python train.py --hidden_size=384 --norm="rmsnorm" --rope_fraction=1.0 --parallel_block=false --init_std_down=0.0 --beta2=0.95 --train_tokens=620900000
MLP neurons of a small language model. Each row is named by its layer, matrix (gate and up: input weights; down: output weights) and neuron, and shows model dimensions 0-63. Each number is 200 + 30 x the weight over its row's rms, rounded and kept within 0 to 999. A neuron's up and down rows have the sign that makes its largest values positive.
After each neuron's rows, "fires after" lists the tokens most often just before its 100 highest values on Wikipedia text that the model never trained on.

L3.gate148,181,261,199,240,217,193,150,217,233,242,198,199,228,181,197,153,252,182,145,143,217,153,248,217,225,230,193,157,233,218,235,170,193,245,220,169,195,204,256,209,204,239,201,215,184,179,233,236,200,190,236,213,214,183,216,226,206,175,211,187,173,187,174,210
L3.up148,252,207,171,203,198,227,233,195,198,230,210,207,230,181,222,167,242,185,188,211,246,138,219,212,212,236,210,175,258,223,172,208,188,218,174,155,223,181,232,145,185,198,230,254,214,216,194,215,222,201,215,214,235,200,204,266,243,194,190,191,243,130,206,213
L3.down148,255,229,170,247,191,173,212,204,176,204,218,206,181,225,177,169,262,220,224,178,167,244,220,218,196,229,203,210,252,208,156,216,209,224,203,229,214,199,165,168,210,194,186,261,175,228,128,222,151,179,221,193,161,207,230,198,194,200,225,194,199,193,218,178
fires after: " ", ",", "°", " (", " Jul"

L4.gate322,148,200,163,221,175,189,162,258,245,250,252,179,198,178,234,200,190,150,209,192,154,180,246,259,198,236,123,183,209,167,200,186,163,134,203,174,178,232,235,169,202,246,237,190,220,238,191,232,171,190,207,175,195,186,235,175,189,208,206,189,176,209,168,173
L4.up322,223,186,228,215,168,217,221,176,211,138,168,215,181,213,230,252,214,143,207,175,170,172,234,235,165,211,185,225,164,138,233,227,177,143,173,195,164,194,235,230,244,240,243,171,211,187,222,256,211,190,216,178,208,182,195,232,199,214,160,244,183,184,170,231
L4.down322,191,228,213,203,212,196,194,183,180,171,161,198,213,157,251,187,239,130,211,206,174,216,219,235,164,165,187,200,236,171,200,193,137,151,173,180,165,201,221,203,213,192,217,222,207,152,200,197,182,188,162,167,164,185,207,152,194,184,139,234,190,213,186,233
fires after: "\n"

L3.gate39,156,200,215,233,186,242,186,213,211,228,196,188,196,242,224,228,183,259,217,165,224,157,208,272,178,208,174,201,155,220,183,163,198,214,185,179,181,232,195,231,209,232,194,194,158,260,209,209,208,210,223,173,151,220,185,138,249,244,187,148,216,274,189,215
L3.up39,256,216,147,154,187,218,189,211,219,205,194,204,179,208,116,128,213,176,205,246,144,133,218,236,181,285,191,168,231,212,172,194,218,217,212,177,189,217,188,215,232,229,222,194,189,180,254,164,247,194,153,166,166,234,203,211,191,198,207,215,180,228,197,261
L3.down39,242,250,263,194,200,203,262,207,228,212,226,242,197,220,208,177,207,185,231,228,181,197,203,210,160,254,182,208,162,217,159,188,192,265,257,200,210,156,160,201,159,177,174,199,212,201,206,193,186,221,214,166,155,211,165,175,218,134,191,224,184,206,183,216
fires after: " M", " p", " m", " O", "R", " A"

L3.gate249,179,172,202,248,204,213,195,174,195,250,239,222,162,142,248,176,167,233,158,176,178,182,224,200,183,202,256,206,215,168,183,210,218,223,153,224,180,180,231,158,156,223,217,196,196,195,165,227,178,152,201,221,154,158,187,167,224,197,222,140,131,157,160,195
L3.up249,181,164,208,189,224,157,154,212,203,228,183,159,268,144,170,197,241,257,249,177,200,230,190,198,225,209,227,185,214,224,230,182,184,244,216,177,188,237,188,205,221,163,235,210,215,239,208,199,196,229,237,193,229,220,253,193,163,250,146,170,177,218,205,159
L3.down249,225,154,170,212,245,157,188,190,220,184,162,181,234,176,163,181,217,166,190,138,174,184,204,239,186,208,259,190,244,237,180,237,170,182,187,186,181,179,173,191,216,198,194,232,197,179,172,199,200,241,166,229,209,243,195,164,224,253,178,229,185,168,207,180
fires after: " H", " h", "H", " d", " K"

L7.gate391,167,203,234,193,212,180,200,151,141,217,157,206,229,216,217,242,217,157,194,214,203,171,236,200,214,223,160,223,193,227,222,154,203,224,182,173,229,185,180,235,241,245,183,203,174,207,209,227,227,229,174,171,158,211,210,144,167,192,228,144,222,192,183,244
L7.up391,156,138,216,233,200,206,167,168,166,152,203,170,225,168,215,119,185,190,211,163,147,245,183,225,225,195,229,219,158,221,215,186,185,193,233,176,185,196,195,190,252,191,211,210,206,144,224,237,222,144,168,260,212,184,199,207,182,167,247,166,187,194,185,251
L7.down391,231,197,169,203,195,169,182,211,191,133,169,195,139,191,175,247,201,202,172,209,169,191,171,232,217,142,227,194,164,142,170,243,165,171,200,239,187,212,209,212,257,165,186,207,270,211,221,177,229,222,190,117,180,203,194,219,188,206,229,184,216,223,171,213
fires after: "\n"

L4.gate195,174,232,169,173,218,146,208,234,221,234,188,166,192,236,184,193,188,259,190,207,183,178,226,242,212,238,198,194,214,238,227,170,213,186,155,174,228,264,182,222,205,179,203,164,200,176,233,195,225,206,206,202,163,204,233,127,210,247,214,191,182,263,224,227
L4.up195,164,210,218,223,203,215,192,170,263,192,208,183,161,162,202,222,163,202,200,247,166,210,192,184,279,184,255,196,197,225,181,209,196,183,156,208,256,188,190,193,183,217,209,174,250,220,231,204,231,199,183,152,201,194,201,192,234,207,236,218,267,202,118,162
L4.down195,198,227,266,159,127,157,192,160,217,225,215,210,159,161,148,205,157,211,216,166,182,215,220,200,216,174,214,192,184,218,261,182,182,197,182,222,193,179,169,234,182,174,206,183,198,199,256,221,155,209,203,197,190,200,172,171,204,165,220,182,215,148,201,220
fires after: " S", " K", "g", " R", " G", " p"

L7.gate513,211,251,227,215,144,206,181,165,238,205,190,172,189,215,257,214,271,197,266,175,191,210,207,192,239,247,213,194,244,182,214,241,201,221,167,129,182,240,261,214,245,188,191,215,207,168,166,208,202,187,141,180,143,178,211,243,222,219,205,173,210,198,222,195
L7.up513,177,239,204,190,133,224,203,164,223,203,251,265,193,236,184,247,200,160,194,174,173,173,238,223,185,215,219,196,199,199,213,200,193,252,180,209,192,200,167,201,154,223,209,195,204,185,179,166,181,154,188,133,142,197,180,170,187,188,222,161,219,155,253,165
L7.down513,207,179,225,218,178,211,208,162,172,213,217,162,278,253,246,245,202,140,217,233,201,200,192,182,178,198,229,177,222,210,149,222,186,228,180,158,237,186,211,165,243,192,269,155,186,140,164,203,194,193,181,219,251,210,215,230,224,213,223,212,180,228,231,193
fires after: "\n", " he", " He", " she"

L7.gate573,218,228,174,213,147,226,264,168,201,154,211,187,209,189,204,199,222,201,189,190,243,159,155,200,225,214,191,171,155,199,264,203,223,213,168,214,176,264,216,218,181,184,180,202,203,196,194,175,251,181,203,188,182,252,205,174,145,197,216,242,191,214,215,209
L7.up573,186,140,181,175,220,162,220,201,152,187,177,186,212,203,254,167,163,206,194,225,225,226,272,184,244,199,181,198,166,235,193,192,222,207,179,274,217,210,262,172,199,194,219,155,141,180,216,156,242,130,174,201,183,224,191,158,166,186,173,201,158,219,209,225
L7.down573,246,215,222,169,186,208,182,199,159,164,169,146,193,183,198,174,162,173,205,216,230,203,241,204,233,218,197,169,131,204,177,197,256,194,234,157,219,195,167,201,170,186,218,172,177,222,155,184,200,156,209,218,228,191,205,196,233,214,173,238,189,207,214,206
fires after: "\n", "==", " Ab"

L4.gate556,155,184,184,132,161,234,191,195,160,201,177,273,210,203,189,185,237,241,159,183,191,121,141,252,181,208,182,137,177,197,191,229,190,215,221,183,236,209,208,215,134,176,165,170,224,219,213,185,223,237,219,205,213,171,206,180,193,198,142,233,173,187,186,152
L4.up556,180,231,184,203,161,215,173,211,180,178,210,212,182,146,232,196,199,177,171,186,183,205,168,208,211,170,204,212,230,196,210,235,216,158,179,191,201,208,133,180,252,248,237,201,209,199,258,195,266,207,178,233,174,192,202,201,244,178,177,200,182,178,183,200
L4.down556,237,219,245,219,193,231,209,189,187,217,246,215,231,187,157,152,167,164,199,146,182,161,192,181,184,190,197,251,161,175,232,229,185,205,249,207,174,174,182,161,249,222,174,225,152,195,196,238,153,217,168,197,188,191,190,191,218,243,173,247,234,162,246,232
fires after: " r", " p", "ann", " R", "(", " O"

L3.gate44,240,171,190,201,191,183,142,201,183,224,250,232,152,229,233,184,200,190,191,181,168,208,207,159,204,212,199,172,166,138,199,184,199,162,165,162,151,228,188,232,204,196,187,179,149,179,221,259,193,223,218,152,213,209,208,249,195,223,201,170,214,161,208,172
L3.up44,204,210,203,243,210,145,165,291,190,185,222,195,221,165,241,246,242,198,200,206,178,177,183,194,254,155,218,196,172,191,200,246,238,222,208,196,190,172,221,190,250,201,183,224,222,149,222,185,196,253,185,177,176,232,224,202,199,236,212,186,212,208,196,202
L3.down44,159,212,233,205,149,225,140,266,224,188,160,179,228,203,240,186,210,180,246,196,192,200,172,176,173,148,221,231,208,183,154,204,252,186,210,210,161,209,204,202,170,215,192,230,196,214,185,173,195,193,197,202,173,190,166,197,208,180,202,178,234,186,198,219
fires after: "\n", " ("

L3.gate730,211,183,161,202,180,165,181,197,224,206,186,249,238,233,189,238,205,191,226,168,203,233,179,172,186,240,183,202,198,202,230,203,175,189,115,205,210,158,191,242,213,226,178,192,164,170,219,243,204,184,243,185,199,231,134,213,137,173,188,236,141,179,223,222
L3.up730,217,192,240,215,239,194,149,175,217,200,234,218,156,192,213,206,224,231,255,232,132,194,161,234,212,196,186,138,191,159,208,179,189,164,255,220,112,204,222,224,160,198,217,221,191,233,175,170,210,191,179,178,235,176,212,222,273,182,246,148,192,159,226,209
L3.down730,165,203,213,196,230,210,211,170,137,197,218,181,204,244,194,198,203,253,220,152,171,156,205,235,189,185,202,216,219,198,242,175,182,214,213,231,188,188,211,229,190,217,187,183,209,177,206,221,278,241,195,184,166,220,256,187,168,163,206,225,214,174,186,199
fires after: " c", " p", " Re", " inc", " C"

L7.gate489,161,159,183,158,259,173,177,208,223,218,194,194,225,224,174,211,243,164,189,200,145,219,184,194,233,194,188,198,228,221,204,202,206,156,250,181,214,198,153,242,153,222,225,166,207,166,286,276,154,146,226,192,236,208,146,226,234,200,252,217,146,209,214,148
L7.up489,192,176,160,187,196,129,184,209,187,177,212,172,229,196,193,183,249,177,252,204,214,233,174,185,164,239,245,184,201,207,193,215,167,213,190,240,199,180,252,203,208,229,151,194,201,182,205,238,221,186,177,209,213,176,173,200,201,203,203,206,215,200,191,234
L7.down489,196,248,221,118,156,171,219,201,211,136,221,169,109,183,242,192,132,201,219,211,197,189,205,178,203,208,206,190,202,227,190,160,175,241,192,207,182,176,188,224,186,254,255,211,210,202,186,203,150,218,245,231,208,197,220,188,231,217,191,180,175,196,179,224
fires after: "1", " p"

L3.gate247,226,168,231,205,263,213,195,181,161,191,209,207,156,164,248,209,203,174,179,154,157,188,247,161,138,248,205,188,227,228,255,207,190,204,238,230,215,206,157,211,195,211,223,173,177,201,201,169,185,189,230,154,117,232,223,224,222,208,230,163,157,222,225,190
L3.up247,187,224,210,228,239,191,183,259,189,195,206,215,177,155,287,197,227,192,254,163,115,249,209,264,163,234,188,152,199,174,196,221,214,215,151,214,184,141,220,258,187,213,252,201,185,224,197,234,287,214,211,208,132,205,239,228,223,197,195,205,183,225,186,198
L3.down247,197,236,239,215,221,161,202,216,212,189,253,227,195,228,196,216,176,220,233,199,246,237,234,186,189,159,189,212,198,146,190,168,195,221,185,205,223,196,159,203,202,176,189,223,218,176,207,184,153,212,183,194,183,174,188,223,212,226,226,185,225,190,153,214
fires after: "\n", "==", "|---|---|---|---", "A", " ("

L4.gate658,147,165,183,178,181,180,196,175,188,176,215,233,241,204,211,203,164,222,207,171,229,204,162,200,196,238,173,229,182,130,220,182,210,222,160,228,203,198,248,196,209,279,182,216,136,231,222,225,230,166,189,188,212,237,217,162,116,194,181,212,169,199,200,204
L4.up658,219,198,176,153,191,229,152,170,151,166,178,185,212,194,173,207,212,199,151,197,198,175,202,189,186,211,201,191,154,200,234,227,220,218,223,212,238,178,133,243,198,205,243,257,191,223,151,222,221,212,219,251,160,180,187,221,230,180,246,165,153,158,225,171
L4.down658,188,177,196,199,210,211,217,138,174,285,148,153,187,196,217,208,198,201,201,143,175,218,188,197,204,167,241,146,177,215,183,172,213,146,185,198,250,157,170,203,218,208,198,220,205,244,209,163,236,253,225,218,211,188,179,241,239,183,161,224,241,181,202,188
fires after: ".", " where", ",", " that"

L7.gate45,192,197,222,210,169,186,173,161,148,193,223,208,205,185,231,171,200,207,218,258,206,189,200,227,191,211,134,229,164,142,212,189,191,171,191,205,209,190,179,233,212,194,194,177,190,278,229,246,237,154,167,208,248,184,252,131,149,186,232,217,263,172,212,157
L7.up45,215,170,211,227,207,265,206,180,224,235,173,267,227,187,167,235,246,182,238,166,198,195,175,229,201,150,188,161,208,205,175,209,192,205,186,191,154,190,187,189,164,166,183,210,177,209,221,169,168,195,163,209,202,189,191,209,145,222,217,182,250,171,173,209
L7.down45,230,199,194,209,225,203,204,175,167,250,186,198,192,238,133,200,169,213,189,143,220,200,124,203,263,191,206,233,198,207,170,162,174,212,172,181,181,208,211,230,215,196,199,226,201,154,211,203,213,166,246,196,165,185,219,272,170,175,179,235,190,201,167,231
fires after: ",", ".", "The", " The", " was"

L3.gate10,171,186,168,226,222,197,154,198,241,195,241,231,187,204,191,193,191,164,179,143,198,234,207,174,227,196,162,186,224,191,226,184,245,159,254,198,226,168,204,231,201,150,185,156,205,172,159,240,144,182,159,232,223,208,158,243,261,205,207,197,181,220,164,199
L3.up10,153,198,253,134,211,182,197,193,193,154,180,162,183,213,192,213,169,181,256,186,207,240,247,237,202,212,204,198,163,183,225,195,189,219,214,233,204,236,148,243,259,142,219,239,161,273,260,273,174,179,200,220,259,171,240,191,148,160,216,223,236,216,218,241
L3.down10,218,206,208,196,160,200,218,210,231,202,198,240,244,184,216,204,222,173,218,223,166,180,193,183,179,220,195,230,139,231,141,155,227,167,165,198,164,175,232,208,240,161,193,221,180,139,231,159,171,203,159,250,236,197,185,181,209,184,212,215,209,199,170,172
fires after: " Ch", " ch", "ill", "ch", "is", "w"

L3.gate482,198,164,243,184,190,190,233,258,144,218,209,218,190,235,246,187,164,165,179,190,211,203,225,236,226,216,168,187,168,229,226,148,201,230,181,147,133,204,229,149,160,209,207,179,172,252,218,168,179,122,218,225,149,202,171,199,199,218,183,198,189,244,214,212
L3.up482,181,159,170,217,215,192,185,205,149,241,197,206,179,196,221,236,218,256,183,186,162,201,204,256,225,189,199,154,156,169,216,219,213,261,199,195,159,157,175,192,128,230,247,172,193,214,187,158,221,153,229,188,222,226,205,262,150,232,182,227,186,191,207,259
L3.down482,214,223,148,244,200,193,209,246,213,244,267,177,199,196,157,279,189,220,211,218,219,192,217,196,188,166,214,179,213,217,227,162,190,230,198,203,156,179,202,137,214,179,205,201,211,207,175,150,201,174,217,189,216,166,122,204,180,189,204,175,204,175,194,200
fires after: " ", "–", " the", " Tr", " B", "T"

L3.gate439,192,250,167,203,200,180,191,211,166,112,261,184,186,194,126,191,211,148,168,223,199,197,186,165,169,245,183,204,245,177,239,201,247,190,178,197,147,196,151,225,190,266,186,236,230,220,256,200,225,173,225,231,194,248,208,182,251,165,171,191,159,228,243,159
L3.up439,203,160,232,190,173,192,198,142,197,206,233,225,229,248,200,178,187,194,139,198,206,161,219,232,226,198,211,249,196,125,209,178,185,214,147,162,220,245,185,234,188,223,211,164,186,167,165,226,212,204,244,226,192,174,192,159,187,160,202,202,206,209,206,189
L3.down439,195,167,217,213,257,209,146,192,199,220,227,200,223,210,182,203,176,210,200,206,249,188,173,212,175,195,240,178,212,209,174,174,228,204,223,198,206,222,200,251,195,199,185,230,201,131,180,161,210,192,225,164,247,211,188,189,219,213,211,291,253,231,218,174
fires after: "0", "A", " The", " the", " I"

L7.gate559,219,204,213,191,223,241,178,250,204,191,218,188,158,239,149,178,172,214,218,206,230,118,217,208,207,174,251,219,145,215,193,213,223,166,218,175,242,185,176,233,196,224,185,235,175,227,215,178,169,203,142,199,266,205,175,203,137,239,169,210,189,247,151,210
L7.up559,191,161,197,286,218,208,220,204,197,241,194,202,213,202,200,186,158,280,157,206,196,244,204,203,225,181,231,183,177,223,204,236,195,220,217,254,214,241,210,132,209,224,248,194,219,188,211,192,203,201,252,167,220,157,208,121,190,178,185,161,196,222,179,221
L7.down559,186,242,219,203,193,210,183,222,198,191,221,182,202,228,197,171,208,189,212,217,167,180,178,198,230,164,177,176,191,165,205,238,242,205,216,241,212,181,179,230,198,227,207,223,202,199,209,175,217,206,177,153,256,184,186,209,224,181,187,208,210,173,165,238
fires after: "\n", "-", "0"

L7.gate635,225,189,193,196,241,202,124,205,184,204,217,141,192,230,199,169,226,195,180,197,221,210,178,203,195,234,214,185,176,233,206,207,199,213,183,177,198,181,206,193,135,207,233,228,203,226,195,200,146,186,215,173,195,233,193,193,206,149,190,219,157,256,187,200
L7.up635,249,190,194,215,205,243,174,237,199,153,162,182,178,182,204,223,237,241,261,177,220,221,188,225,176,266,201,194,157,169,202,198,207,225,181,167,192,155,191,234,216,199,177,212,191,247,212,244,210,178,202,215,203,159,229,161,205,222,194,193,146,184,190,233
L7.down635,211,193,214,235,209,205,228,197,209,222,216,192,222,198,228,230,204,205,204,196,193,259,229,213,152,197,212,188,180,221,189,199,190,156,193,171,200,128,171,202,202,224,176,157,261,155,223,191,233,167,179,178,177,185,184,172,203,227,226,242,196,158,186,213
fires after: " a", "\n", " ", " was", " H"

L7.gate747,220,221,158,194,180,197,170,181,214,209,128,161,191,184,201,185,189,216,157,223,203,203,224,204,150,244,206,249,172,184,164,190,188,207,170,183,141,250,231,198,154,251,197,240,212,212,160,134,182,203,213,225,258,217,209,278,188,220,200,193,171,235,205,152
L7.up747,220,185,174,224,263,266,201,216,216,191,226,146,171,174,199,203,154,217,202,181,188,201,228,228,193,246,226,233,169,197,221,134,214,225,177,239,184,190,180,188,212,228,198,246,152,188,157,155,220,211,210,210,208,237,191,176,247,212,209,154,197,216,154,214
L7.down747,151,221,232,177,175,194,200,195,156,198,219,163,179,148,213,170,143,223,161,154,217,172,210,176,194,168,237,236,200,191,163,227,174,190,157,201,163,219,233,194,177,190,200,166,182,240,210,186,177,177,168,158,228,220,201,197,216,191,187,214,208,199,255,220
fires after: " ", " |", " was", " W", " of"

L4.gate316,190,183,236,181,217,213,170,213,187,197,193,188,210,198,179,209,173,176,260,193,179,222,158,156,176,179,237,213,178,206,196,182,187,164,179,204,220,252,187,218,190,205,159,267,205,235,238,189,175,179,285,193,226,145,263,178,207,149,200,240,221,183,255,168
L4.up316,203,206,132,198,214,185,190,226,182,234,166,199,202,188,234,180,184,218,243,188,170,165,190,218,161,255,212,198,168,168,198,228,226,185,176,162,151,215,244,208,188,203,193,206,215,158,122,154,216,205,180,167,207,180,209,183,200,207,188,194,227,222,214,239
L4.down316,193,239,172,182,254,183,199,211,144,182,264,209,204,214,237,177,226,238,235,176,204,189,208,226,159,193,192,181,185,217,145,243,209,143,162,181,222,200,210,216,173,192,199,190,207,226,173,208,187,159,227,186,192,216,189,206,239,176,176,213,226,169,253,161
fires after: " Re", " Rev", "re", " re", " tri", "stitut"

L7.gate705,210,229,189,244,188,225,193,257,201,213,185,211,175,207,198,150,146,172,226,215,182,179,235,210,200,215,214,158,203,138,221,196,215,191,209,177,166,227,206,211,169,173,185,209,174,246,178,200,162,199,261,191,205,203,214,211,192,153,262,180,226,151,190,202
L7.up705,175,217,147,147,199,193,142,205,185,207,193,176,232,154,222,243,204,183,219,201,188,209,222,205,215,220,232,222,189,163,186,214,192,178,166,108,216,180,221,192,143,215,182,203,229,122,213,140,161,219,190,245,214,161,226,214,166,173,181,168,202,240,233,213
L7.down705,152,185,140,194,256,180,146,185,215,170,210,186,191,201,176,218,231,205,200,231,161,190,185,136,227,164,212,192,211,198,181,238,173,190,218,163,228,223,155,228,185,205,208,193,190,141,231,168,170,198,248,201,261,175,189,226,256,163,216,202,180,202,185,211
fires after: " ", " al", " an", " the"

L3.gate396,255,180,185,269,224,211,242,228,107,195,178,226,206,202,188,216,219,210,224,174,232,229,225,225,171,213,130,248,178,214,188,207,123,192,193,181,243,182,221,196,242,210,164,217,231,152,213,209,161,208,173,163,189,208,251,223,187,224,189,166,164,260,250,240
L3.up396,170,173,216,163,188,159,152,222,201,149,195,218,234,229,201,171,158,133,202,219,209,204,218,167,199,207,147,201,160,225,181,224,177,203,162,211,174,157,205,217,229,163,269,254,171,145,239,211,182,229,216,197,231,205,233,209,168,183,138,203,234,180,148,179
L3.down396,204,217,194,130,207,220,192,246,227,213,189,155,196,256,228,239,203,190,201,176,245,213,220,216,221,210,208,198,195,171,235,192,234,200,242,225,185,213,217,273,230,187,238,196,209,232,208,193,199,137,207,143,174,189,177,202,196,220,193,169,207,228,183,236
fires after: "\n", " ESP", " Carl", " Ev", " University"

L7.gate721,184,287,195,288,216,176,183,201,203,194,158,197,209,197,213,173,254,181,233,191,199,190,256,238,212,221,159,156,210,209,190,201,250,165,149,215,231,258,195,194,207,172,174,176,144,246,216,225,161,198,142,179,160,163,214,124,232,143,190,162,176,177,170,188
L7.up721,134,215,166,175,203,221,176,176,210,175,205,166,238,219,203,209,212,177,197,162,155,229,210,142,186,163,259,250,180,210,215,156,252,227,194,177,172,187,143,154,163,117,195,126,180,170,174,273,166,239,214,201,241,225,199,152,206,209,198,180,164,196,202,213
L7.down721,179,152,158,216,186,192,168,218,189,198,178,249,165,177,198,194,167,201,202,228,201,202,212,228,171,201,168,215,189,194,143,215,227,185,223,141,177,257,191,216,193,156,179,198,157,190,142,181,196,224,190,222,181,170,218,199,227,232,155,213,246,264,164,255
fires after: "\n", "F"

L3.gate520,197,177,199,174,164,235,185,189,237,177,203,228,207,173,158,223,229,172,260,251,233,220,197,239,231,216,192,191,208,182,235,191,179,169,242,181,200,184,211,235,179,162,162,187,216,217,198,197,183,166,141,170,178,160,190,234,242,163,177,214,144,216,215,217
L3.up520,206,178,189,194,252,205,223,232,207,190,181,217,167,217,177,147,186,149,201,235,215,162,196,184,243,186,216,175,215,162,239,207,168,175,149,179,236,217,170,245,229,193,252,174,169,166,160,199,201,181,224,186,188,183,162,197,223,141,207,215,200,150,170,122
L3.down520,185,190,188,201,150,159,223,210,192,232,156,189,247,234,219,152,181,232,191,220,252,186,125,213,177,214,217,163,252,210,174,243,181,179,156,154,199,206,166,169,210,191,254,200,178,225,101,230,212,242,185,194,165,203,220,200,180,186,244,191,186,180,212,232
fires after: "\n", " D", "D", " d", "ino", " Ch"

L4.gate164,221,188,197,219,202,262,193,180,242,219,199,202,207,225,186,228,171,194,158,181,206,222,191,218,156,226,165,244,200,217,205,186,219,230,178,266,183,206,203,174,209,186,225,208,216,136,182,145,195,196,238,187,172,244,162,236,220,211,195,162,188,177,233,190
L4.up164,225,222,241,158,226,199,173,192,183,199,207,260,213,225,170,179,165,224,227,186,223,186,171,221,204,191,199,185,160,204,204,234,200,226,173,198,201,240,242,177,209,233,186,233,205,159,215,169,239,212,222,192,190,214,168,241,210,183,158,129,155,174,237,239
L4.down164,223,147,221,195,240,206,180,217,240,258,162,224,194,199,158,167,208,186,252,229,173,154,229,205,184,204,218,223,176,207,229,256,230,250,221,180,198,191,178,176,253,198,71,198,195,231,238,174,191,279,191,160,191,153,176,192,213,200,219,233,151,284,257,202
fires after: " |", " H", "H", "|"

L4.gate76,208,208,161,139,250,167,161,176,203,162,198,207,232,215,165,248,196,184,257,191,185,196,216,203,198,202,164,220,223,182,156,200,185,179,244,161,180,163,171,246,264,215,243,193,191,191,249,181,225,167,225,198,147,207,161,194,185,213,162,207,220,218,192,216
L4.up76,191,205,182,248,231,198,169,164,208,228,141,202,113,204,196,177,169,214,213,191,197,186,188,185,218,160,188,253,236,202,167,171,158,193,219,243,164,209,210,227,147,156,215,196,225,247,198,155,178,202,206,150,234,181,231,238,201,220,220,180,234,206,229,242
L4.down76,247,168,194,210,252,232,191,181,217,178,164,187,162,188,170,158,234,241,258,219,172,209,186,209,200,203,278,169,174,196,209,253,237,148,199,249,214,194,254,207,184,189,247,190,208,267,206,219,159,227,227,178,186,249,187,152,190,200,200,202,222,184,181,242
fires after: " re", " r", " C", " Re", " F"

L7.gate73,212,208,189,157,199,153,150,195,159,148,195,216,177,196,201,215,202,159,250,205,192,181,192,229,203,169,185,261,191,247,161,230,235,202,191,236,242,195,252,213,175,203,182,171,181,152,193,192,187,209,192,262,228,186,212,185,164,170,229,265,150,174,212,189
L7.up73,170,182,219,251,227,216,198,260,233,203,204,229,197,190,235,229,249,205,166,175,268,224,188,190,207,197,179,214,206,183,223,171,137,190,206,196,189,232,215,205,209,215,229,221,170,206,212,200,176,205,212,157,196,160,211,147,266,201,195,218,168,214,220,237
L7.down73,230,234,176,177,188,184,248,219,197,150,169,202,195,201,197,217,133,154,181,209,238,218,224,199,167,182,244,182,235,225,301,205,200,167,197,221,193,185,203,215,197,186,214,191,216,161,186,165,166,245,152,240,190,222,228,204,195,219,201,199,208,179,150,139
fires after: " \"", " (", "==", "\n", "===", "-"

L3.gate602,206,157,242,168,216,159,189,213,201,209,204,227,261,203,178,196,167,148,250,193,169,221,204,168,169,156,181,212,205,184,216,196,205,178,210,235,200,203,168,182,175,227,207,157,208,257,205,218,196,160,228,182,257,217,205,186,198,172,240,171,197,203,189,158
L3.up602,218,175,213,210,186,143,202,224,219,222,210,193,148,224,198,208,222,201,200,198,194,151,123,224,185,185,204,217,232,209,219,176,204,179,183,220,224,168,264,191,242,163,179,200,251,169,163,196,154,153,249,162,177,143,201,224,148,217,193,196,179,247,186,186
L3.down602,242,199,225,161,252,227,218,190,215,206,192,185,196,236,226,187,188,186,230,230,196,227,192,231,170,142,181,159,296,202,154,193,163,211,176,190,148,139,149,154,204,247,225,198,180,192,196,181,214,204,221,172,184,209,169,238,183,214,219,206,199,219,207,197
fires after: " United", "\n", " Kore", " Island", "omb"

L4.gate689,134,205,175,195,205,215,158,194,199,159,192,205,237,234,284,251,174,189,189,204,158,207,253,234,185,209,168,221,183,225,208,134,265,190,208,200,218,186,216,263,193,209,204,153,207,264,209,234,177,174,155,215,169,181,149,191,199,173,168,206,203,203,203,165
L4.up689,178,218,221,196,251,215,170,192,254,176,175,126,230,189,237,165,200,197,223,170,223,200,161,175,194,198,265,170,217,191,219,165,176,237,199,118,171,217,178,195,205,189,199,185,188,193,176,237,191,203,213,196,206,174,146,227,160,170,251,214,183,255,176,171
L4.down689,165,225,246,254,208,228,227,195,188,176,184,164,176,187,185,155,154,205,183,160,167,221,128,180,168,167,254,214,255,207,177,196,185,211,218,185,180,269,209,251,197,226,200,228,221,191,158,218,218,198,170,165,194,180,214,233,161,152,176,237,191,245,219,255
fires after: "\n", "et"

L3.gate342,192,229,186,191,187,196,165,172,220,161,209,213,235,203,198,189,248,152,136,172,172,205,189,156,193,236,211,179,182,174,195,195,173,236,94,221,188,176,162,226,229,167,147,255,196,181,196,206,192,180,217,227,181,191,186,220,204,176,128,199,225,159,201,188
L3.up342,146,186,197,170,219,174,175,139,220,175,187,153,212,211,226,228,192,175,267,153,206,221,152,259,224,226,172,195,183,233,215,160,126,188,217,236,188,223,199,222,152,173,173,216,269,198,228,195,246,164,204,189,192,212,177,210,210,228,225,234,150,231,209,207
L3.down342,189,184,185,190,173,192,149,178,180,170,217,197,254,237,147,221,174,174,125,180,135,175,198,218,186,246,193,169,178,173,205,202,150,196,186,205,191,166,202,223,174,258,193,242,217,193,183,178,276,206,200,225,170,203,206,205,192,241,189,172,218,213,166,173
fires after: " n", "igh", " inc", " N", "N", " Be"